config.yaml
n_head: 12
positions: "rope"
init_std_up: 0.0294
grad_clip: 1.0
doc_mask: true
MLP neurons of a small language model. Each row is named by its layer, matrix (up: input weights) and neuron, and shows model dimensions 256-351. Each number is 500 + 40 x the weight over its row's rms, rounded and kept within 0 to 999. Numbers have three digits each.
After each neuron's rows, "fires in" lists the words (lower case) most often at its 100 highest values on Wikipedia text that the model never trained on.

L3.up23:422505488515514416486429542650491452456536507520462532509504511501569486500489401443533513537493503508481508501472518515541517602551482463576527496526528478532364493500487430559584535475467427481438495484503519520447532466419563476522532505440499498469525474519431532588450487462493518379
fires in: "single", "type", "elected", "characteristic", "mission"

L6.up852:489499447537539441487436416472461515513471514519499520545568537527559579512480469513552570490543532475440587465466565474550503468409472525488463517486527479477597544496497528567440506563502526458549538491453484506522469533536509447458542515551498553484474496424497433505501481509475609471
fires in: "group", "each", "committee", "jury", "board"

L18.up1035:467532462503491503518503490436427544504473528497476514492572523419468522487471530552452445476472537521575507511521530501523527465427548546517543559568493450530520525514509472513469538526489516531565525508497406506458571529522518465498562486475431523556470552504455486548573563557500545558
fires in: "the", "and", "to"

L3.up482:597456462553512354539596483551512440486500485459503452517518501528500507501479525557509509525505522543491478502520465511430557530485520462468501495478500504498460489506515520552485521522386574436618524511462435489536402531424547587471453479458525508561472582500499541556565512565498501585
fires in: "work", "college", "rolling", "lives", "jane", "telescope"

L3.up230:510522461438480305527521461528456490531419491420509465431453480526511471509465444533544486451496476502538497566537513520473522499545491449541434475426494525518499523571523332526463499535529536453606527538498614474547407514544516544491479466569501560472502562446531511561523514515460585499
fires in: "people", "chief", "work", "rolling", "file"

L3.up1457:493504528545497446497531547538511494514545509615525438563533522530534478508540490550451535425522450524477481456437529494448534474484537368527572519489503480537504461445453544479528496454508443478517477489500468534490501525415551486473470470418525522572535476525420549538484540517515477468
fires in: "style", "study", "open", "classification", "education"

L6.up340:451529515504486499529548505447463428460505513489463538552540449498535516514491488504480529483439509435415554549480519463481450519500529529552463539509465422499546475499507510531477517497507581411473506499558523485502526459495534443483500475481562554398552420531486510531515523526498530492
fires in: "major", "these", "significant", "some", "other"

L6.up45:488489527564479446522470493493435486533513546512504539544506537489528637541528463507500517542424524496455553457434535516546581535567545505489530488517486448537529485474455550455439455464500485526446557462490512523437564467506535477409472474506477558478537447470421465529512536502481538490
fires in: "said", "stated", "how", "because", "ensure", "enough"

L6.up1303:425454620471486440540481504460487431484571540507490539523508501484443540548522587537443487509507572524469488489480515505547592564511476474519450437452526481533569549470480419463430464495545559501505514541501521499488517478483522540486575460530514530490519490447470518507483493549541511485
fires in: "all", "how", "what", "low", "ensure", "hot"

L6.up1144:463566522491423557550515480530554431502474557438431468482511521491481473590478511520523527465484436529539517484518471487493546564518450536476419484449579489513524529400467498519541516501507495488541455482462509428456523516481464531496483473506424543467618589469493517492465566488404568516
fires in: "film", "written", "play", "thriller", "translation"

L18.up1476:443455538523550512543538503391556468572465494443456521464515497441508559525590534449473507479505477587432509460499472518462528448481533524464495509559545455484441480534497527531477483500603535435425436533610467460488568524520503486429458531525527494431559469510487508499475527484477586531
fires in: "a", "1"

L13.up822:493432490426516499564450520430536531555446437544386488555492498442499564535501549513482520488437538508483481506483516500592494484522507514538555472500545478483543467499416444426470508522552487433434478485538515435431527509492546498514508537556544558451446486530470550484563531469499516488
fires in: "this", "one", "it", "that", "there"

L13.up525:415565477527447472548494496465546512497434525423435486512583519479502468551565485483466431540481526580507543466548457523529501515435542520505455555503400438476488483511496514516472440401538552506533513497527455500478502433481603432492486470519541476490543541477490476512487490524460500508
fires in: "of", "father", "and", "club", "mysore", "old"

L6.up406:491522520503547533534507438505460477486466521497504560483554466442477491571549506524544520504458536486495476420515509464464543494496537463548555518537431456491493566476448485506510500552465506461468504557500476529547480439388490523505531455521563555486497485478452493502525519456420485505
fires in: "madonna", "women", "husband", "wife", "woman"

L13.up375:474438503582504518542504537523455510474511591548499570514551559509457478476453497503496517448537513472504496529577436504527514484476529532515451536507426481455491482456437619487497489568463532570472457553499535504533484485509536494453436520536532468584524525515497472530494496446439534539
fires in: "to", "ve", "was", "t", "eredivisie"

L3.up901:515530537467462504514390474418543517473486489562494444556453500473450554549482507546417514503548541355479501429485491503485406496477489525403453498558452437538415501527490448520446443504456474587514484509491374491538418480508460466506479447486539507472496555488489414459601509524541427524
fires in: "if", "those", "patients", "ended", "environment", "youth"

L6.up775:432547522477511419488558446520507489486426604482417533512510519427512514514553498526486493452470568574502531445556482424503486548465551515538537525515494470536509470428478479497480447609482554430459493588522494535532513468450521505479513420538529533480542522507453533514524576489383545511
fires in: "built", "born", "married", "sold", "retired", "owned"

L3.up981:438406560567436514515463568511493549509514525490485509503440526484475470523472537582522531520527554441477483517465548429492536476392521518489474507564510483516483513523474497477498538491511479547530507509470525424469497482474490469520474525504534551498483558496485517607573535515473467492
fires in: "robert", "km", "gold", "competition", "ron", "mark"

L3.up1479:500604478429466423489451480471517474500577478427467496452463471482506522510472483511451506413510502496480489506508416471537490582585526520464534579471498486521412483526514518432498506497571564526511496557519514552500426467537450572512569461476558456456514495476533458494554477561495542544
fires in: "position", "role", "patients", "present", "wide", "plays"

L3.up1453:554464541475483430449567545444449468488469517538483517493449533482548435517524546493485461512467501597528511386507574478514482463532558514546540452550512477493589509437509498414497460486566550413453508489495469496488578477526551483498501460473519542520537467572505517447387528465515522452
fires in: "july", "report", "tokyo", "security", "image"

L3.up359:469461529506496528480494497462484489527574509369465477499434551457545541533507482583385513504556520552488500477427462426547462574489534541522487578558489457531534447487533498439494482515535491550581496517534460547562487425440489451498528376443523527501527476490473417523519511512517489612
fires in: "states", "qarabağ", "open", "officer"

L6.up1203:498476492516488443559507508526505554496464482514467490552528510389522530576495485570439509504504514458502475515501473431517507494489532444435536497460494527528480515424470487554526475544488458467532556494458513470463515425455541511404507469563531530488471468518462438548578486455502559521
fires in: "mary", "children", "women", "elizabeth", "wife", "daughter"

L3.up975:530527467483574504526475474507536490465586483481484489447508537540559542518444496475487491507541507549478543526443473526508515450481554503439508590479462481454496458456480477480483512460459483445491469548529469483559544501508559566536594476469468535563446455529510511511457559560511644517
fires in: "party", "votes", "persons", "presidential"

L3.up848:564514430525604498525530502572540521547444481493531495503528560531503482465502500462431483545448512601465499493518412463524502422570505460456487489489430531526538530456542551509500495510490484483551516546530453532488452467520481579495460521547590480453492528470541551539513437482492545470
fires in: "published", "times", "released", "spending", "driving"

L18.up28:477504509540539495560521457513432543432402495470470550443554503526453528519600505502453443497455512459527538470515516530471490505471529508487521494478510495568507552528500433493484526525516504456494539564456408494544546500496488536506585523516549489439547523475442444545510512504525479543
fires in: "the", "first"

L6.up1222:472462483479521495534520521494506469501495484547505546566622517413480487499522445518579508495453557539518527437461528415404504468470520543552494546484550495557504485517456465568472516513460496509507495517486431513571522470457502476464479422484536547489457508505401499550485473499469542522
fires in: "history", "code", "career", "university", "assembly"

L13.up1335:465449486552487513584537437460486480466537536466456549534516497518468528605590520510484414486454530594456581477545529400473551561480481494551513540510575505511546534572488491419516491468467514516452453551546517444437530518464533498508534457531516472479519489560486521592503516520478550479
fires in: "the", "as"

L3.up874:515570521524486452516507438384521493495515493481548397557597491464458518494505533395534470495512528455522505512503449540501532421495588517437473419464492523436550494517495524508497429525423553486486503516493581469581474463522502538512473530484451446449472516498514447455500483519499480549
fires in: "other", "another", "too", "drury", "latter", "ended"

L3.up469:478399471443458520503405450509497463507587503419491523532516543474526520508506475426419485606477512618504490494465536426506485482450521625626572487463511483497547506484504474456529509488394544471456474521506550570517617504482413502480500572499475533496505445484471518483386499465499478503
fires in: "states", "hits", "difference", "enough"

L6.up133:447524457526483498582516446441423464529491499529410491536497511519490511539456478484448560539460615533592515488490527484540537511434498525570468481410485541563494530509484470499499521543427479412517498489481490542514489512487490455463498456456535510493499493557498540489482542511469509471
fires in: "player", "just", "fw", "footballer", "soon", "mf"

L13.up335:509490509524501484574515456523468557481499561440522445587515509450536582517442439500383464495412530516494483422578470492546448433521552506518561559505528449498526485542486458442368453518455532517466539459469505524478548460505538517508488436529474498494499500464467516517572557456531494446
fires in: "at", "to", "san", "st", "river"

L3.up24:426520504528488402511455459422515438449501506473540478574420505480552513549510473372428495558533521514492506485461511466482470556465423473492487454457468472472559466483483495487522565515574506515511455468461555446543463467420505554503505490488579455533495501499495512587454489530526470455
fires in: "could", "emma", "those", "produced", "latter"

L3.up1507:435560465523519540496495466449454492439460505371518498501441511480487479472459485544497471455504516411491508532479501523460472521632506498441472521447510520552356538524468365570544503502495469497419471505499460478534501493513554472511495489543479438492533544508518534528631465465503498469
fires in: "those", "guitar", "century", "municipal", "angels", "modern"

L3.up851:459374485475509525477605420559485432525464474523487466472434557511551588513499484487423502423503468474463500481463453493550485524464549533556492552482470517515525503390478420376504467464557602444449453542523542508580585517501523441471516417452499514518531499508477498511442445451478593527
fires in: "states", "enough", "floor", "damaged"

L3.up3:463574493538430492535487477482458475439522490520504572420479471447459572416459540626442527462459505530524485458508576516463557485545455440547493508496522441514549555540482474493492524594490467446422492538441513509473470433458471503512471471546440496466502534468464480513513543413495532477
fires in: "2016", "2015", "2010", "2014", "2017", "2019"

L6.up1331:450475442502569457471422522458467525455466507449486517512488495568504583487478532554500525548514586525402565440540583464543583475473563501550453526519543430518568541503402504519457490520561536450504434526546494443511553465417544577480520536587516534501514446449483407464469559490497491461
fires in: "two", "twenty", "nine", "one", "ten", "six"

L6.up173:457423509529378465537495572448456466457504509456464511571532514453515525538449497518467465497489532490468543526536510467509498510499544519543494508449498481529518488551462499505462467497480472599553559513489519580481545506456477480464528514467480534461442531420480471489542517554494461489
fires in: "from", "since", "by", "stadium", "circuit", "until"

L3.up243:528522498584514448492512450432548483475541501380446458454482457423504562495502480504480435445506589493511514425466487582543534543497521461469530537504527516526509447484524548522547485508530458463504499512497425513466437511460549544523545486496463452498493425510519521464507515562513486448
fires in: "such", "represented", "little", "left"

L6.up333:477494567473517445462558449483520504548444583527493621507538508471529520523539572507453436456544576518547478467547452474449478483405470475510502463561482430574519469474424417543490413528464535505533452526502486477451512451486534425433502429547526522440491531526488446540537527505498541505
fires in: "built", "used", "models", "model", "software", "sold"

L6.up1156:473483507500514522559500453450506495516468533478442540530503561483489574471518520500452547471457558555494540460469490425541539535445528474549542527481525482505512556460464483554521392598456559467490495585545474462549520458511507476468551445492494547469492424465451470467559516546457578505
fires in: "awards", "emma", "born", "award", "hilda"

L3.up167:507565530492488504494427509437449545518517496483513466551545441476452441497479526539434515500498479443484493566569515572498494497462530536434483446501500496510412508591478524549470513473441497590585479451509469538468466488519453504533467514523533476531476488440534440474504497540508475603
fires in: "one", "point", "released", "hughes"

L3.up580:521517565514526541478526604493484444485601505503431527487521512462519461466482494407556531527496520508542514477534483491550544559496436576511492524540529508452480521417518473527529522488418531480478505462508548579546438508507623568508488575535523491483537463495489534572557466506501519383
fires in: "one", "wikiversity", "sf", "planned", "yellow"

L6.up1152:371505550532470522443575494484493543540446545565478499493563525480554438530539460539502511461548488515539540531534512448498566493488453417562507534544478416563487538489424481558477504537431573465560469460471436470548446438496464437498521458568452465462489552485431422525470414490469411551
fires in: "served", "position", "articles", "guitar", "actor", "parliament"

L6.up1010:494491449567474475508450499514510494510426520471493481563523500514486559442499569497468527459472517524427541460483406471495496597477428511537483514460536540523524491518480536496545449494553498445472461546513562597447413490486510454494508438491474517472373564505458453482491568540487517491
fires in: "special", "major", "chief", "general", "high"

L3.up227:457420469539502482517464471538486465525516585430500492480524551410559515541470455460500575614525509550526542438533505501534468544482428529444460509464530458518464483610472485486498493476560480549468458528513457519409541512495457457510533495545552559500496477540526430513522461456514596439
fires in: "f", "club", "favela", "fij"

L3.up1383:430385505486506470486471485508460505498446520392483544559497503498535478509504470501419439477480476480438510499483489502550473523445499600542496471530509484580440485462472441509519479496483435552468501507524489545504560469477509498523552504450488481591497442494433448410448500461503520359
fires in: "such", "history", "become", "included", "takes", "both"

L3.up1525:427461512503523637478405507531556491489497500509495528513463482458542471506514475464456442529500460480485513461498471596462515605451422498463485503459511447513483475431510473549536593520496411485497502487518412433434518450497561470500494553472542449531547480519494502460515516543559511495
fires in: "training", "involved", "interest", "before", "fij", "society"

L6.up388:494464450498444439510486505544467470551505527545476454553535555474515534542468495511469474462414526466466516492534563463498583480473518489410493438502486483499536512543511454441484489442502557460486488492477465518484555451515499482447456494544523585425503468539533501569488499475489483430
fires in: "began", "died", "started", "finished", "ended"

L6.up1214:447475455502463472448543473499450419489462543435468497475529471512525518493505531490455515514486525541491560454489516429513508510508494482563518575471523484464585546452458568522539453503499519465557469530440433485567416424470592515477551493590530492505471463443477435487521512451485485459
fires in: "council", "parliament", "assembly", "committee", "jury", "sessions"

L6.up1229:482460550545512514571493455527501505451535571441450459529538499468483526523510563498542583512458541615496555451454484477523566517432490441503466476463513441498578537531503502486440438506544563561480482563527489477546511452485544516498527444517533562460510545431514520526526543450500566434
fires in: "between", "election", "around", "late", "nationality", "politician"

L13.up229:526466553497600511520574493450521530448529535516481528504484459466529501459571578445539554489514504503525508501479438427541463530509504571557496519492510520532498534526417509463479478522506507462526514494481508585457524465503515536518518525474436518465392528443516495514580551508498486477
fires in: "it", "to", "corvina"

L3.up373:528557520529493430472516531508420481468500517391455463510479534460464483501504504482420495509467483507456494434480442523498508509450573542538512489522497493530387497499497451480523432512572525563548455489513417601474553500455432502490589502446500492498524483457512485491373501503494540670
fires in: "states", "samara", "true"

L3.up1078:526443502509531532513564461495500498521493516588531533546592478470515516471492456514504463526522475561530495485524485498469519510473549481482479456379490483580474456569501510546487507502423392374491530504503524509524513494497565577482499465496503484546505535522477499581591493523488513496
fires in: "works", "another", "set", "studies", "arts", "study"

L3.up398:481572493522501458508465535560485495447593507417495437528480489453511487530498432522405538478552562484408486500446456531490527542542486403512466531594485484554455468460481499532567487559399504568559502521483447570505511466524481494521491415454489471496506505514478500587409534459516435452
fires in: "also", "age", "segment"

L6.up202:510500449458575458485561491531519460493488522495424502521516483417491520517518545562531485471486468557466494436406526456479542516497506435577536494551505506549498473539382456465473457531494559492493470537530526479549435445430500528515549450561465455532397492511438452554535500504493456473
fires in: "president", "parliament", "assembly", "creation", "governance", "led"

L6.up278:482547481503498490553500476436398463525470535518505508505480536507520441534462469460481523427496542549482560491498552476506476523445522519502535442495490444534538476511509510488495448544528562493533478597478542512523523441458543519497473477570523562459475532412464486477524532435488529494
fires in: "often", "usually", "sometimes", "nearly", "almost", "roughly"

L3.up1204:555422449467533440487559465473543503481590511405502494481588523487555515493485440521414479516543521545525507469505457522460497575494563474572444502489475442543640469487476418443435501492563361442495520505505466515511437507480518508484466454484546529506510467493491484529542507485525471476
fires in: "style", "sold", "study", "allowed", "warped"

L6.up793:450479547461489472543577471461482535439524535531431546503500509468444515531509495532432461481426572565497515483503574447480499526537581484543397523487457517539498503527422543496505461449480485516571542524520458520542570456459535546454515502527501560459475455464439466457478560457538530535
fires in: "north", "south", "left", "east", "northern", "southern"

L6.up753:520486507514460495544475444446468475421486528411511532554499473552468517513548523598538501532507598508407575464495505435481537489431512547542462457533509500466528540487391481530428450492520577464477466544526539513546522483464517527507562494538559531493485469485411458526522553510467481481
fires in: "several", "ten", "three", "many", "two", "five"

L6.up671:508427483502584491489510458434453436456521540468486476512490504505442522508483523482496542439471547577436521449497478505571516507546546544514548514487474525493567488532397581485401422464530473547498517566476484520568503502445517470460528445555455501475439504497422536547554600551455452518
fires in: "all", "some", "most", "n"

L3.up1134:474436464449484401530497431518490458482493511543475500583612523451520527511453444468416486496493523488502513497453471543497500514417578492506471487519497495492403482541520431610509533517382424510538520500512536470556468475491535537506491508527551490522522539503488486607499498478495474508
fires in: "university", "runs", "zodiac", "career"

L3.up1117:513539546531477575494502569424483524478452507606480507525466486482490470550528450555476467509463514438500506412467521467519443447398492505433494449587503473498569493432501501479501491430456505543468540540480401448524508462517521447503465523487525519455511438537495483475443483459519499437
fires in: "those", "japan", "opened", "faculty", "habitat", "scales"

L6.up1056:478503467549464426488578508523443472409427547479499460591523503466547511539456559459487527510493496465466544408459510472542493513583501410589470533441518518554609505560421519488558388475452538529620527506495420466485493453492537467491495511590457476521490493501518384552515519450484460450
fires in: "democratic", "liberal", "mla", "president", "assembly", "republican"

L13.up1124:405573600480437527551556583446487485430505530490488530576489506511438483510588488467516538426490559550588516514503466509505447568512546557437469507461482444512503510518521466473457527555484579467574520501586556481515491512441475476536480473521435533529535539519442536518533501517448467499
fires in: "on", "to", "received", "with", "by"

L3.up1532:514503494536469480502496505433515511443506507491487467499484491502550461569493499510382448494487528432496514429520537526526482474457495553475490393560509493536527469477486431509474521514606421502510510490542436473530483463481476482505571516475523516496494414492521484416435540481512451593
fires in: "such", "those", "these"

L6.up754:508595588551484501489478470477509487507455515540502537480547529503505487522560525539466389486516567513511518503441512459517485585460470555526574539527526481612530548421526471583525523503440485412560502498534490429527494518529527495479477474459550500461538515518452459518476436498460525456
fires in: "such", "festival", "christmas"

L3.up1150:534578470527502478530585468439499488492482521436568590600559499557561450452507499489517485567525477530545499557604466545456518495545546619429509457425471505547563536560465513522468514534519450376616550491499453500494491498423523581493461539503486488551508501520503487503555498490501515612
fires in: "music", "history", "photo", "progress", "another"

L3.up1184:440447499455452505553502432525512528540496490524492559474614559517529480492497475419401459548497470638485495505513516479607505525484541463502536454444500511517612478510526514529510538479528464544452476507510461556477527469464457582486492439472462472493513461532494492489526525474475490474
fires in: "women", "basketball", "young", "disabled", "accepted", "madness"

L6.up188:541454504542458508525487535575477474469536500500559523490487512488488541502508496491467507457560539509551580499567516496543528562461409597494479444467447470470547469513534490515497443547448533560493440521482437494495519455445490513458480459505497500466526463595521505484564509518532506477
fires in: "began", "usually", "started", "continued", "originally", "available"

L6.up1476:439511527566502528555512547512485475555506545488509479507588536482520492477547431510503540552532483497475559521436529438524488495515503489558485498522478453495559542451503608511472518517461495504574484558526448461555474480487516465468447559502448509491481492501428481478502459455527516517
fires in: "association", "festival", "league", "conference", "commission", "tour"

L3.up113:518539497554495494510431498595480500480519503466465458586572509450499543483478517535496443439480520430519524568525448550532466474464539476456493486540497554528413505533517544446441450497555507521554545476540439516530535496555475516510526493501525476477490463512481477437502521524500455567
fires in: "until", "however", "patients", "latter", "there", "chart"

L3.up1154:472455494583500491512417498431547525438512495487533516516452503493519483556482477499546483572527517472495486449500595496526460539420386450385463479575499486552478499617542535583531557523461473517473526473497545448533520446550476480512428532549493508457472467485501546495431489495520407531
fires in: "would", "lead", "described", "prize", "songs"

L3.up593:570437519526514459468479463546528484445558494444465463488497469453534529516484494504441489502471549443496478460555491475546489532442482518521431590483492522517491492549502554523515478507434489543460522544506488543548434498475520471469478470471408501482483507516524534470493568483540510479
fires in: "until", "however", "union", "leaving", "resigned"

L18.up69:471560477537518528583524477489507476475590519520527530559443461455477505496521526464425447475507499513535513511526511479570511474438572531467530557454517495534528462534463535536474443516562555440437483530560545481505550517567531515503489502523590504454518476536479506529509512505478473525
fires in: "a", "january"